From a checkpoint of a small transformer trained on Wikipedia.
Size: width 256, 4 heads of 64, MLP 704 SwiGLU, 15M parameters.
MLP neurons of a small language model. Each row is named by its layer, matrix (gate and up: input weights) and neuron, and shows model dimensions 48-175. Each number is 200 + 20 x the weight over its row's rms, rounded and kept within 0 to 999. A neuron's up and down rows have the sign that makes its largest values positive.
Before each neuron's rows, "fires in" lists the words (lower case) most often at its 100 highest values on Wikipedia text that the model never trained on.

fires in: "by", "to", "of", "for"
L4.gate230,196,215,222,180,200,189,177,211,196,209,160,165,204,199,202,181,215,200,190,195,211,220,154,218,210,180,188,191,196,201,214,199,174,223,211,197,186,202,218,176,211,174,176,212,212,138,173,203,206,201,201,216,225,204,233,208,225,165,179,228,220,198,200,177,186,217,171,167,221,179,211,189,172,192,203,195,181,182,142,228,179,207,216,182,214,205,192,207,195,198,209,189,205,198,211,208,172,182,197,202,186,153,223,179,187,210,224,203,212,179,201,183,225,197,200,206,175,210,199,175,222,218,183,183,190,201,206,191
L4.up230,240,164,202,190,193,219,165,238,196,202,215,186,214,170,199,204,214,231,170,159,185,194,168,217,194,215,197,207,211,184,216,199,203,193,208,193,193,201,235,174,191,179,157,205,195,215,199,192,178,212,171,166,187,195,255,208,214,184,161,195,204,219,211,212,218,198,222,193,213,165,209,237,191,191,184,216,190,192,203,198,214,203,191,184,216,203,223,183,206,207,199,201,209,189,173,235,244,229,225,168,185,212,197,236,229,194,227,219,217,173,215,215,221,209,200,214,185,197,207,206,225,203,199,206,221,164,164,209

fires in: "that", "this", "didn"
L5.gate139,190,237,193,201,198,171,213,202,179,227,241,170,212,165,193,187,191,204,213,193,179,174,229,202,173,209,187,187,196,204,177,179,185,169,216,171,197,211,204,204,244,169,206,211,166,194,195,207,191,171,188,200,168,189,199,192,217,168,181,222,175,225,226,181,201,201,220,186,224,195,189,244,219,198,208,193,166,233,169,206,228,220,212,201,191,218,223,182,185,182,189,217,203,207,181,212,201,198,192,183,197,203,192,158,188,216,199,183,198,227,195,231,208,233,184,164,248,179,184,198,185,159,221,181,194,220,180,221
L5.up139,212,205,200,180,178,196,185,236,175,206,218,242,241,236,226,212,190,191,154,191,191,199,215,174,205,212,208,202,212,217,174,213,213,197,191,218,243,234,227,238,214,180,197,199,186,212,211,181,221,200,221,216,187,233,200,209,194,201,196,191,221,200,224,173,198,187,229,207,186,216,191,229,196,218,213,195,188,214,168,183,266,226,185,187,187,188,213,200,204,193,222,193,212,212,238,195,193,230,162,180,248,195,223,189,145,199,178,248,206,235,198,220,170,201,189,193,194,180,166,182,192,196,198,181,179,211,193,155

fires in: "the", "my", "a", "your"
L13.gate341,209,240,218,197,190,228,199,179,208,194,219,185,205,213,175,187,178,203,207,192,198,167,194,244,184,180,209,204,213,205,197,206,208,175,195,190,188,190,202,198,188,197,194,204,192,172,184,202,171,212,230,178,229,193,187,209,226,202,201,203,178,190,199,181,194,160,222,202,184,181,233,199,211,215,200,189,166,165,216,168,154,210,192,215,212,245,176,192,216,235,190,193,198,205,205,197,230,170,196,178,212,203,159,235,186,187,207,177,203,210,196,186,224,185,199,182,191,204,190,198,226,137,165,177,207,221,222,169
L13.up341,189,233,221,237,198,196,186,227,232,183,227,229,198,202,218,227,184,194,184,200,230,206,198,208,199,200,186,160,229,228,198,202,227,189,186,207,191,218,204,179,208,196,182,194,190,190,225,190,222,231,184,197,207,198,174,204,202,175,184,207,199,248,230,191,219,204,195,201,191,168,240,211,269,201,205,224,173,195,227,194,212,206,202,216,207,203,226,177,188,211,214,190,176,193,202,217,223,161,207,181,168,218,166,209,172,210,205,159,200,199,205,219,191,169,197,223,204,191,202,201,235,200,162,203,213,196,207,168

fires in: "the", "s", "of", "and"
L10.gate105,209,235,204,210,181,186,196,216,226,209,197,202,182,235,210,177,204,211,176,221,183,206,212,210,188,183,200,200,179,206,173,212,181,188,204,190,236,181,184,213,206,212,181,221,208,203,219,225,155,188,184,199,202,193,209,210,211,213,202,181,243,225,186,198,196,216,212,176,193,197,140,179,183,218,193,173,192,208,179,179,198,191,190,189,207,196,200,198,229,204,199,201,188,213,165,208,201,191,193,185,165,196,168,177,170,190,201,190,173,199,195,201,197,200,216,208,206,204,212,207,203,214,176,239,205,167,169,209
L10.up105,159,236,199,209,167,223,203,194,195,214,169,179,226,200,206,173,205,200,210,214,176,201,173,200,198,211,197,218,174,210,204,220,188,182,161,205,248,170,186,180,177,205,229,218,177,206,175,198,188,167,209,206,201,182,164,229,183,219,185,165,174,188,231,188,228,229,181,175,193,191,184,181,195,219,195,219,186,166,221,186,193,187,201,204,238,179,241,164,194,168,195,168,184,239,237,235,191,178,205,238,224,192,193,222,228,224,190,223,200,185,187,222,195,165,183,211,181,192,206,204,215,207,189,202,212,207,189,192

fires in: "in", "with", "of", "from", "for", "to"
L12.gate122,212,211,201,197,213,202,211,201,201,227,243,211,195,205,177,211,179,202,199,212,213,204,191,234,203,167,216,207,182,221,172,186,215,186,211,193,202,233,193,212,203,200,183,209,202,199,202,202,185,163,174,194,220,203,202,236,187,204,204,163,220,189,214,194,156,223,207,179,201,156,189,228,209,208,207,161,166,219,179,187,238,155,221,192,227,196,202,223,196,211,215,197,192,199,228,209,219,197,209,225,212,200,210,188,209,200,202,175,176,201,190,227,199,221,189,241,189,214,181,211,172,207,202,213,190,185,183,205
L12.up122,168,188,212,218,219,172,199,220,200,201,156,250,194,205,170,199,178,173,209,222,201,224,217,211,218,181,232,208,173,216,174,149,197,223,175,183,151,223,149,181,216,224,175,199,162,226,203,205,171,183,186,150,202,213,183,214,190,222,216,214,201,231,222,245,178,194,223,204,195,226,202,203,217,203,216,226,219,187,200,229,175,209,206,207,215,186,208,175,240,183,218,191,177,206,215,197,206,216,202,227,189,186,166,202,221,202,193,198,189,208,197,213,183,200,204,197,162,208,226,224,181,215,175,155,194,160,216,186

fires in: "was", "is"
L13.gate502,168,190,213,202,190,205,222,167,219,229,159,229,180,212,198,169,186,184,226,207,202,221,223,200,201,210,243,188,209,222,190,213,206,230,188,225,211,203,203,210,216,166,193,183,159,208,168,196,166,235,210,185,175,196,236,194,214,199,199,183,168,198,183,209,181,217,181,171,198,215,197,187,199,187,188,204,186,170,244,202,223,217,203,234,170,188,214,225,217,234,202,172,193,185,196,219,193,198,225,198,169,231,208,214,223,229,198,201,177,208,232,248,200,197,194,207,217,180,195,210,200,201,197,188,220,186,185,208
L13.up502,188,194,195,192,219,209,176,196,178,186,187,147,180,166,226,175,198,199,185,207,240,165,206,198,201,202,197,226,215,207,183,197,200,216,258,208,219,208,192,210,204,212,205,198,202,173,218,203,161,199,184,215,165,215,184,208,182,198,190,218,216,191,229,183,211,162,201,231,204,173,213,185,184,179,171,235,158,205,171,179,176,182,189,172,210,178,193,204,209,179,170,236,218,242,185,189,207,219,205,199,195,213,173,205,179,194,167,188,194,231,158,245,189,216,190,235,181,192,206,204,202,207,198,190,206,165,173,201

fires in: "other", "both", "to", "most", "from", "professional"
L3.gate623,229,216,219,223,202,190,197,208,215,192,211,149,205,202,203,227,212,219,204,201,167,191,201,172,207,240,207,198,206,193,161,182,196,182,201,188,181,198,201,225,205,206,154,178,174,195,224,220,217,215,213,161,188,184,171,201,191,183,179,225,211,225,211,220,191,179,197,179,236,254,209,178,216,183,183,199,183,219,229,179,168,203,207,185,209,202,196,205,195,201,210,191,163,204,182,203,190,203,193,222,181,182,193,183,204,178,238,123,158,196,235,189,223,206,196,224,175,217,205,259,185,199,204,203,213,203,204,199
L3.up623,207,197,196,218,228,162,199,203,226,195,215,175,165,202,183,175,207,179,168,233,191,215,177,208,205,224,204,197,194,200,238,193,178,239,195,221,202,191,214,173,208,177,191,182,189,227,212,190,220,179,181,220,220,158,216,194,178,190,179,213,171,214,181,183,213,208,204,218,208,187,193,196,211,208,197,207,195,158,209,223,193,185,222,251,199,206,151,158,217,196,195,237,192,229,195,213,199,212,184,201,179,200,210,186,214,200,165,192,188,194,191,190,184,200,157,181,205,214,189,220,191,215,195,204,234,208,216,154

fires in: "this", "before"
L5.gate309,213,217,184,212,221,206,192,235,191,192,181,212,204,196,246,180,187,203,224,170,212,210,213,196,209,238,189,165,160,239,202,213,215,202,198,206,213,193,207,243,198,183,198,218,191,204,188,204,222,196,218,175,168,197,189,178,239,192,190,182,209,192,206,226,172,213,199,167,184,226,212,209,198,210,180,214,202,229,229,169,217,187,155,183,176,203,228,190,191,214,244,228,250,216,193,250,181,163,164,189,180,170,188,205,178,171,209,192,210,203,189,217,248,222,187,198,195,208,189,170,188,214,213,206,218,213,223,233
L5.up309,189,176,218,181,217,212,192,216,178,201,204,193,214,219,243,201,186,223,167,196,185,159,200,223,213,189,199,200,200,200,203,205,237,197,187,241,219,208,191,190,206,189,226,193,237,210,202,165,189,195,190,196,213,192,195,201,193,216,186,215,237,173,183,182,201,198,222,191,206,196,161,199,213,176,171,192,190,212,182,208,164,181,191,200,182,220,200,201,225,230,220,189,200,187,187,180,188,211,181,228,234,231,207,204,185,216,222,210,230,231,192,222,205,194,225,239,176,192,201,195,180,192,189,213,230,225,174,183

fires in: "to"
L10.gate529,214,187,209,189,256,166,170,199,181,218,215,204,195,222,216,175,195,207,212,211,200,183,164,181,198,209,199,208,201,156,196,191,197,193,198,223,200,219,206,215,188,216,211,196,184,185,181,173,212,191,230,195,227,222,186,197,191,206,190,175,217,233,208,194,175,206,259,202,215,229,194,187,204,200,217,233,185,168,192,174,208,208,217,210,188,216,171,228,194,192,197,191,189,207,210,182,163,203,192,235,229,212,226,192,213,202,162,162,224,178,185,200,227,215,187,167,198,198,219,200,171,193,191,200,207,211,195,196
L10.up529,205,226,203,195,184,183,247,154,203,222,206,174,184,194,221,171,213,184,207,179,202,216,220,195,247,196,210,188,229,220,184,182,167,207,200,202,177,208,238,219,208,191,209,220,153,210,191,202,220,179,206,213,211,174,202,243,195,205,163,226,167,222,195,180,191,213,196,199,202,205,176,188,205,236,181,188,210,209,241,238,239,231,214,195,208,211,164,200,207,182,229,196,188,189,197,209,176,222,207,218,166,203,229,239,222,210,187,209,205,184,203,195,180,188,197,182,195,206,234,203,192,207,189,209,202,199,215,191

fires in: "with", "at", "by", "from", "of", "edmond"
L3.gate61,204,188,191,192,199,212,171,186,170,217,201,192,172,211,232,190,208,215,178,193,206,208,202,200,204,185,210,202,207,194,237,209,177,190,178,187,205,183,189,205,183,224,189,223,197,208,169,175,205,206,225,176,229,213,208,223,202,182,209,220,215,194,218,196,217,215,211,166,224,202,203,173,213,227,238,174,168,199,163,200,192,201,215,189,197,236,184,228,229,220,222,198,210,205,219,186,188,209,186,207,207,190,203,177,199,130,200,229,171,219,215,221,189,220,240,236,198,188,207,196,227,225,197,205,160,200,215,221
L3.up61,221,175,227,198,203,198,219,219,232,191,187,189,199,182,211,230,225,188,211,185,200,155,205,189,185,163,185,194,190,255,207,218,209,235,211,239,217,217,217,177,201,196,195,211,152,198,189,176,205,209,199,226,204,213,218,195,229,202,161,201,239,201,187,156,216,203,175,217,211,196,221,188,217,212,207,217,190,172,169,182,225,177,193,193,210,199,195,213,183,208,194,193,182,197,148,193,212,212,221,163,195,218,198,190,187,193,166,192,210,214,217,245,232,210,186,191,194,179,160,182,202,167,200,215,199,228,180,179

fires in: "all", "between", "both"
L2.gate558,242,199,207,183,214,172,204,185,211,186,211,220,213,191,180,199,186,219,164,215,203,189,200,208,197,230,190,211,179,173,213,195,176,218,170,194,227,194,188,190,210,227,195,146,235,194,168,184,204,154,198,214,196,198,206,260,183,225,165,205,182,186,206,202,194,203,209,185,190,188,175,206,172,180,161,186,205,234,198,232,164,186,214,213,213,230,235,222,183,200,203,209,192,168,186,223,178,206,151,176,193,194,176,192,212,195,239,186,201,218,203,194,179,193,210,198,181,253,161,214,235,195,156,245,215,213,212,198
L2.up558,206,182,203,204,196,195,160,234,189,178,224,202,241,186,190,196,204,229,161,211,227,208,177,200,202,200,185,197,183,227,204,177,174,207,175,216,199,181,202,236,157,220,229,206,222,171,198,187,178,177,193,158,201,202,184,204,193,184,145,244,175,250,179,194,216,234,162,212,197,229,180,180,187,212,194,203,214,215,208,212,202,211,195,190,208,208,206,165,182,202,211,204,202,189,198,227,180,181,205,200,189,180,176,211,191,195,184,190,173,225,196,193,203,183,197,180,183,217,203,179,245,204,155,198,224,191,219,187

fires in: "by", "to", "for", "due", "out"
L6.gate624,198,169,198,222,224,216,175,188,192,196,174,193,170,168,175,203,186,182,230,192,196,210,213,212,216,197,171,219,204,173,204,214,221,185,219,240,161,261,183,188,222,191,219,202,208,216,235,225,187,207,209,205,176,211,197,209,210,154,181,199,201,209,199,238,192,236,197,200,177,186,182,217,153,238,207,215,216,204,238,224,195,226,194,198,231,218,153,163,206,228,194,205,208,205,233,203,211,193,200,186,209,199,212,215,218,211,196,181,180,201,212,193,177,201,227,198,166,209,207,178,182,202,198,191,187,230,200,211
L6.up624,176,208,174,211,178,188,198,198,206,196,213,174,212,199,168,204,195,240,218,198,171,194,185,213,223,210,183,219,221,180,218,170,201,156,216,203,212,219,205,209,206,199,181,193,223,194,184,162,187,167,226,178,182,201,214,186,189,192,186,182,217,183,227,201,218,211,217,178,190,203,214,178,215,198,223,228,193,231,192,189,246,192,214,197,212,206,198,205,191,241,217,220,198,239,195,210,163,172,201,254,174,177,193,200,190,226,159,179,188,201,226,193,207,193,215,183,191,208,191,177,230,174,219,156,193,192,171,219

fires in: "had", "have", "can", "is", "for", "only"
L11.gate679,195,169,177,208,207,198,204,213,230,180,206,204,200,235,162,187,214,205,170,201,243,229,187,219,187,221,176,186,200,195,165,179,194,229,207,177,257,188,195,199,190,194,213,175,176,184,204,215,190,209,171,210,193,166,177,228,187,209,187,189,219,171,157,193,248,218,204,205,206,185,249,235,184,227,186,204,184,202,191,192,183,212,190,213,215,211,188,186,216,202,202,199,182,195,226,240,214,179,214,203,177,185,185,223,203,222,208,198,191,240,189,220,204,203,206,198,193,170,196,198,203,212,176,208,220,189,237,211
L11.up679,169,211,194,166,198,180,173,198,199,202,196,192,183,185,188,188,207,162,178,230,239,171,191,247,198,165,186,214,214,215,216,199,223,230,217,196,188,203,189,201,207,218,238,193,190,214,201,207,174,201,189,227,193,196,205,176,228,212,200,210,199,189,175,199,217,194,210,205,209,199,205,175,222,194,183,211,221,207,194,230,235,164,221,190,245,197,209,190,209,191,235,214,222,198,214,177,200,231,194,181,191,208,208,218,180,209,203,196,174,224,167,200,209,239,184,258,222,202,215,215,228,173,147,214,191,188,208,176

fires in: "the", "that", "same", "which", "what", "this"
L10.gate150,197,204,167,192,231,181,218,179,204,198,192,230,212,186,214,202,232,188,190,189,152,244,222,173,217,233,202,202,233,205,179,201,190,218,215,183,148,217,220,199,205,179,196,211,181,166,150,220,210,227,180,186,176,214,192,228,177,179,200,189,223,204,233,181,177,201,191,210,193,189,191,204,190,211,199,215,188,189,156,211,198,186,202,212,203,196,208,212,182,229,216,203,199,220,214,193,194,178,191,176,222,194,171,198,183,192,211,192,217,225,202,214,224,172,232,229,216,210,203,211,159,232,183,182,205,241,183,200
L10.up150,172,206,209,197,181,191,180,189,196,180,201,231,198,188,220,210,209,193,210,198,166,205,154,218,224,215,221,214,217,218,174,211,198,193,164,248,215,217,209,191,228,204,199,188,208,206,225,150,202,190,205,247,175,197,217,223,168,208,202,173,231,198,226,149,222,200,204,192,184,205,221,202,216,187,171,181,217,218,172,187,213,191,210,210,200,219,222,221,186,199,251,203,207,167,185,222,211,223,184,172,215,207,205,184,195,205,198,204,217,223,220,212,217,173,219,238,184,193,187,184,195,200,244,180,203,183,182,208

fires in: "to", "of", "until", "following", "after"
L5.gate404,224,201,199,232,211,211,152,169,230,219,193,215,180,212,238,206,156,201,197,223,160,204,188,224,186,218,222,194,189,201,222,213,214,199,169,216,223,186,210,229,206,251,169,205,192,195,215,195,202,202,182,226,209,170,244,190,171,152,202,206,251,202,193,176,184,176,259,194,191,179,218,229,170,227,163,177,204,201,198,190,198,182,210,229,192,157,193,180,236,202,185,192,216,233,202,205,231,214,213,205,198,207,210,198,210,206,164,185,197,192,212,179,197,174,204,196,188,209,198,205,178,175,202,164,173,191,169,191
L5.up404,184,217,188,205,176,154,158,197,207,181,186,207,200,169,201,189,168,177,236,194,202,200,173,233,213,215,200,218,194,200,200,189,158,183,209,227,197,178,185,198,220,185,211,207,227,194,196,198,180,190,196,215,159,185,202,215,200,162,202,229,210,185,189,170,184,194,189,219,219,197,217,179,185,233,167,187,192,201,193,213,196,174,191,217,198,222,162,174,195,191,227,167,192,223,192,184,210,218,170,197,191,209,173,174,206,197,200,192,219,203,175,189,237,217,182,254,190,224,185,197,186,238,226,233,185,204,203,233

fires in: "not", "to", "t", "and", "help", "helps"
L5.gate660,201,199,178,179,204,182,184,181,204,227,190,194,185,230,202,145,200,189,235,173,206,184,188,221,201,195,203,195,245,179,231,224,191,198,208,197,167,193,235,209,217,174,213,201,204,199,200,174,198,183,228,240,212,177,208,198,186,208,209,199,213,228,197,215,212,219,194,175,201,224,217,197,187,191,196,186,169,190,187,210,191,229,204,241,181,254,165,168,216,190,208,201,181,223,209,198,180,177,244,205,207,187,241,191,214,192,194,158,184,214,228,186,240,191,213,196,181,183,188,177,190,193,159,189,179,197,186,171
L5.up660,185,159,184,173,190,164,208,218,171,206,183,214,201,213,233,172,209,203,242,216,191,200,177,190,230,184,216,182,245,196,206,215,191,222,205,199,210,182,195,172,199,160,238,210,210,213,201,184,204,175,236,190,223,181,186,215,212,214,217,201,190,206,195,224,214,202,215,207,192,231,211,208,200,174,212,203,204,192,187,181,191,233,212,226,161,235,175,153,207,195,188,216,200,182,207,199,192,162,253,200,190,217,193,198,215,193,209,173,234,194,208,191,218,203,194,202,185,177,200,170,216,185,174,203,164,208,219,233

fires in: "to", "among", "in", "of", "by", "after"
L4.gate84,209,211,232,204,216,217,177,233,198,211,212,199,222,186,177,170,196,244,209,239,184,216,191,198,177,208,242,187,200,176,185,197,208,201,195,228,171,205,232,185,190,206,167,232,218,181,192,184,194,201,229,154,216,221,184,193,219,188,165,200,215,177,198,216,205,221,186,207,246,182,190,190,188,181,194,213,177,212,197,216,180,201,219,211,219,150,204,221,217,195,230,208,219,215,206,244,195,179,206,218,229,146,242,230,214,196,196,201,217,199,228,181,215,228,222,204,193,160,235,185,206,201,202,204,191,160,210,203
L4.up84,190,178,202,232,226,182,191,184,176,218,182,221,221,206,184,196,161,191,206,223,196,214,166,195,222,159,178,269,213,171,167,202,210,222,178,185,193,200,230,186,202,188,205,172,219,203,170,177,205,216,190,193,254,182,185,202,178,209,220,189,191,183,214,167,196,194,187,161,200,211,200,226,175,251,189,210,187,194,223,212,166,167,207,185,203,226,190,180,229,208,192,191,230,190,219,191,223,231,209,195,180,209,215,188,210,227,184,238,201,210,202,230,215,197,187,229,210,223,185,204,230,194,248,186,194,168,211,202

fires in: "to", "from"
L11.gate470,226,189,197,171,192,152,228,225,203,181,202,254,231,192,200,203,205,212,182,168,210,158,195,214,158,225,174,200,230,206,183,171,207,205,183,219,177,215,192,158,216,195,194,209,208,197,201,191,218,200,198,215,218,218,220,226,194,184,179,198,209,216,184,193,177,209,232,225,220,196,242,168,215,204,178,208,191,163,237,177,184,191,164,174,178,198,207,222,181,184,247,219,176,198,206,208,169,190,210,197,205,185,199,184,144,190,188,186,170,211,192,223,231,214,189,175,181,212,231,240,198,215,205,182,196,242,227,216
L11.up470,244,212,207,193,177,185,173,225,197,171,205,211,196,220,176,234,211,176,197,158,209,205,214,185,196,193,190,224,218,206,223,174,168,205,221,221,184,207,227,189,245,165,186,160,196,202,247,228,212,213,191,208,223,197,228,206,230,194,170,236,209,192,184,199,199,223,207,214,192,216,218,180,181,191,190,176,216,175,215,203,205,211,204,217,210,202,183,188,224,230,222,193,179,209,192,240,214,240,204,200,199,201,191,162,220,216,189,193,214,207,188,194,224,207,182,176,179,202,207,212,194,186,201,175,204,227,192,203

fires in: "by", "to", "for", "of", "the", "until"
L13.gate376,192,222,232,191,191,192,200,221,209,203,184,193,201,170,230,169,175,174,194,218,177,197,199,195,219,171,219,208,205,184,169,185,179,215,215,171,186,184,211,192,206,172,202,190,214,198,225,235,189,190,198,243,216,206,212,225,224,200,191,193,177,222,173,183,205,200,211,231,204,205,208,184,199,217,189,191,196,184,174,182,168,183,175,231,220,196,199,227,185,192,201,220,207,194,208,205,195,253,226,194,209,199,202,182,192,228,219,182,185,199,235,226,197,172,141,228,168,198,212,193,192,193,191,248,202,170,240,209
L13.up376,186,153,215,179,208,182,189,235,211,182,182,188,214,168,177,216,195,202,224,162,200,213,195,223,191,207,200,180,192,155,162,194,188,176,178,191,229,194,198,201,184,186,195,204,193,202,201,176,148,218,218,214,233,213,170,231,160,174,222,174,195,207,198,198,209,207,195,165,225,211,159,216,194,248,214,193,207,186,198,188,219,195,205,245,214,190,199,142,210,198,177,189,174,178,211,208,195,228,195,176,210,219,182,191,234,208,218,205,171,195,201,234,215,193,184,236,205,171,184,191,190,177,169,194,218,178,209,199

fires in: "for", "to", "led"
L11.gate559,190,186,221,230,224,186,201,223,202,207,186,210,197,184,193,201,194,193,200,208,185,191,190,174,211,220,215,224,161,191,203,172,207,222,211,193,215,249,191,166,199,223,202,174,181,191,210,232,202,208,207,216,200,201,227,204,180,174,206,205,206,162,184,195,199,198,195,163,184,197,181,209,206,195,203,211,208,165,246,179,251,181,205,199,217,219,185,167,194,207,236,216,220,189,156,175,213,196,201,183,219,200,219,217,187,178,175,181,178,191,235,214,210,204,219,214,182,192,200,235,196,186,205,211,188,184,196,190
L11.up559,198,170,200,193,213,199,163,191,205,179,196,184,207,210,190,182,191,223,193,187,207,178,246,247,215,187,182,193,227,193,190,172,143,203,207,199,190,194,170,192,228,216,202,170,199,188,203,170,165,210,200,209,195,190,252,211,180,187,176,203,209,197,181,197,191,214,242,207,199,214,222,199,192,185,211,193,205,178,186,184,172,159,207,202,229,169,165,210,173,194,217,185,195,218,226,214,216,188,176,193,179,177,205,185,194,225,208,178,202,184,191,229,238,219,204,181,180,198,197,204,196,198,229,218,193,178,213,227

fires in: "to", "s", "among", "was", "time"
L6.gate655,186,180,205,220,208,172,200,221,199,184,170,183,198,200,206,208,196,223,205,207,188,201,191,204,209,219,212,185,209,235,173,248,189,218,204,239,207,237,180,209,195,163,204,192,208,190,163,202,212,220,236,199,208,223,188,217,244,191,184,193,234,225,175,187,184,200,194,203,219,212,218,160,143,191,183,183,186,224,201,230,220,216,218,189,188,190,190,202,231,202,198,198,208,196,200,212,219,191,203,194,222,203,224,203,224,197,205,204,193,169,228,228,242,215,235,219,159,188,220,175,181,182,228,211,208,205,191,212
L6.up655,176,212,192,198,211,201,187,185,204,213,214,203,231,189,233,195,198,198,198,196,210,209,170,202,202,213,204,161,215,215,185,218,188,195,194,197,185,202,198,224,218,184,207,183,202,186,207,173,199,204,220,222,224,183,200,215,193,208,173,185,197,204,201,164,204,203,190,163,176,221,237,206,175,204,190,166,162,202,193,175,148,195,220,171,195,112,197,230,221,214,188,211,212,197,202,189,228,206,216,200,203,189,183,221,239,191,198,199,203,210,168,215,229,215,226,201,189,223,200,171,187,193,210,203,221,219,196,227

fires in: "silver", "bronze", "red", "green", "greenberg", "golden"
L3.gate84,232,216,213,208,191,217,172,181,180,186,182,204,173,209,192,202,187,173,174,197,243,221,184,196,229,213,206,221,202,240,181,217,231,238,180,166,167,174,223,194,219,213,206,198,169,212,236,211,222,185,179,198,191,189,192,204,175,188,220,229,187,161,181,207,211,164,222,199,193,186,224,189,233,201,206,233,190,197,167,173,225,182,199,234,197,199,210,199,193,206,183,192,206,213,187,152,195,203,175,252,229,194,194,226,220,175,207,197,214,198,184,215,185,207,188,209,199,208,197,215,214,168,186,211,241,214,189,190
L3.up84,185,219,207,222,195,197,194,211,213,178,177,146,188,187,216,213,209,165,158,219,177,208,148,213,229,210,222,195,231,201,227,195,192,177,208,217,194,186,178,237,187,190,241,186,194,164,177,217,199,204,178,222,269,201,189,197,206,212,205,253,210,186,182,182,220,214,197,208,180,215,228,198,189,223,202,194,226,205,171,216,201,195,192,197,229,204,200,228,214,190,189,210,208,176,226,214,178,195,196,227,209,217,224,204,172,218,211,179,244,184,211,212,188,178,239,189,177,200,228,201,211,180,202,211,202,197,213,211

fires in: "of", "its", "was", "were", "the", "is"
L10.gate493,209,208,212,247,181,179,186,214,241,223,190,176,194,179,164,193,183,163,207,193,197,184,197,242,182,194,238,203,199,219,193,196,222,151,199,166,209,203,211,197,178,203,163,175,202,207,197,224,180,178,214,196,181,208,196,195,194,211,195,215,190,219,194,179,207,202,183,199,188,170,222,202,206,213,196,210,211,212,200,218,220,192,197,188,197,216,202,199,209,198,191,199,178,173,216,213,239,188,224,176,227,211,167,189,212,203,224,183,165,228,209,173,194,209,219,212,219,196,235,236,209,231,201,238,203,160,228,192
L10.up493,183,228,227,211,258,177,212,203,221,207,217,191,224,180,181,206,207,203,178,223,192,165,194,226,217,225,198,246,218,170,178,188,193,202,193,207,201,208,206,271,193,208,218,196,184,219,195,190,166,175,196,171,192,162,215,207,176,185,212,174,217,196,206,195,144,195,226,221,199,171,194,187,183,218,221,202,206,219,197,194,213,197,213,229,207,201,175,187,200,221,196,179,198,195,246,211,188,212,191,188,215,141,145,162,227,206,215,205,193,188,198,270,200,183,208,161,217,218,198,200,177,190,202,175,149,184,227,196

fires in: "the", "of", "a", "in", "s", "to"
L11.gate380,176,208,206,270,233,219,203,171,229,215,171,190,193,187,214,176,158,209,185,178,193,171,209,243,163,179,211,189,196,183,185,223,232,207,212,137,215,215,202,192,230,210,181,208,198,185,181,205,201,202,199,204,224,200,166,190,231,220,146,168,192,186,191,183,243,198,210,180,206,191,217,242,202,194,217,172,179,182,205,171,198,232,217,193,199,192,222,197,227,195,179,202,187,215,217,195,221,158,185,198,198,205,190,225,211,209,185,145,217,188,196,179,201,190,228,210,223,211,201,189,219,191,201,205,227,163,208,199
L11.up380,193,199,193,231,196,217,196,235,222,226,189,196,181,185,197,213,191,209,194,202,191,204,231,245,215,180,206,229,221,219,202,213,223,204,212,167,188,226,203,186,195,212,179,200,153,216,191,211,164,189,212,204,209,185,185,214,197,215,172,201,205,223,189,170,208,202,164,192,190,158,171,205,197,256,236,205,201,193,171,187,214,197,213,235,216,176,200,184,170,180,181,207,193,215,246,173,181,151,217,219,220,218,183,174,169,211,202,209,213,194,182,273,199,188,218,228,184,187,178,188,184,199,215,195,197,232,212,203

fires in: "in", "of", "at", "from", "during", "with"
L13.gate188,185,187,222,211,211,165,199,211,218,192,203,211,198,226,169,183,187,228,202,225,192,214,198,213,236,190,221,218,227,239,164,194,207,218,218,219,203,207,189,203,183,199,215,195,185,194,219,172,199,189,208,206,207,225,172,244,186,239,174,192,212,206,239,191,207,193,233,192,201,160,208,195,223,183,203,200,215,200,219,199,236,174,179,199,236,225,180,226,184,207,246,180,198,192,206,210,232,196,212,198,203,220,217,181,214,177,199,215,161,219,211,238,183,220,199,225,151,208,149,234,211,216,215,191,199,183,215,186
L13.up188,177,203,207,166,204,184,180,233,142,198,197,235,154,164,198,232,173,182,234,206,230,189,197,209,241,207,201,196,191,184,181,183,191,194,186,193,218,199,183,198,179,211,192,194,182,222,189,212,225,226,153,203,208,218,177,217,160,173,174,209,191,195,216,195,198,211,213,159,202,166,199,211,185,231,202,180,186,172,191,169,214,209,209,201,196,215,213,214,189,195,228,166,189,157,197,227,190,190,176,215,211,162,177,174,253,182,221,190,201,191,160,246,195,177,208,170,193,209,181,176,218,182,214,206,195,181,224,198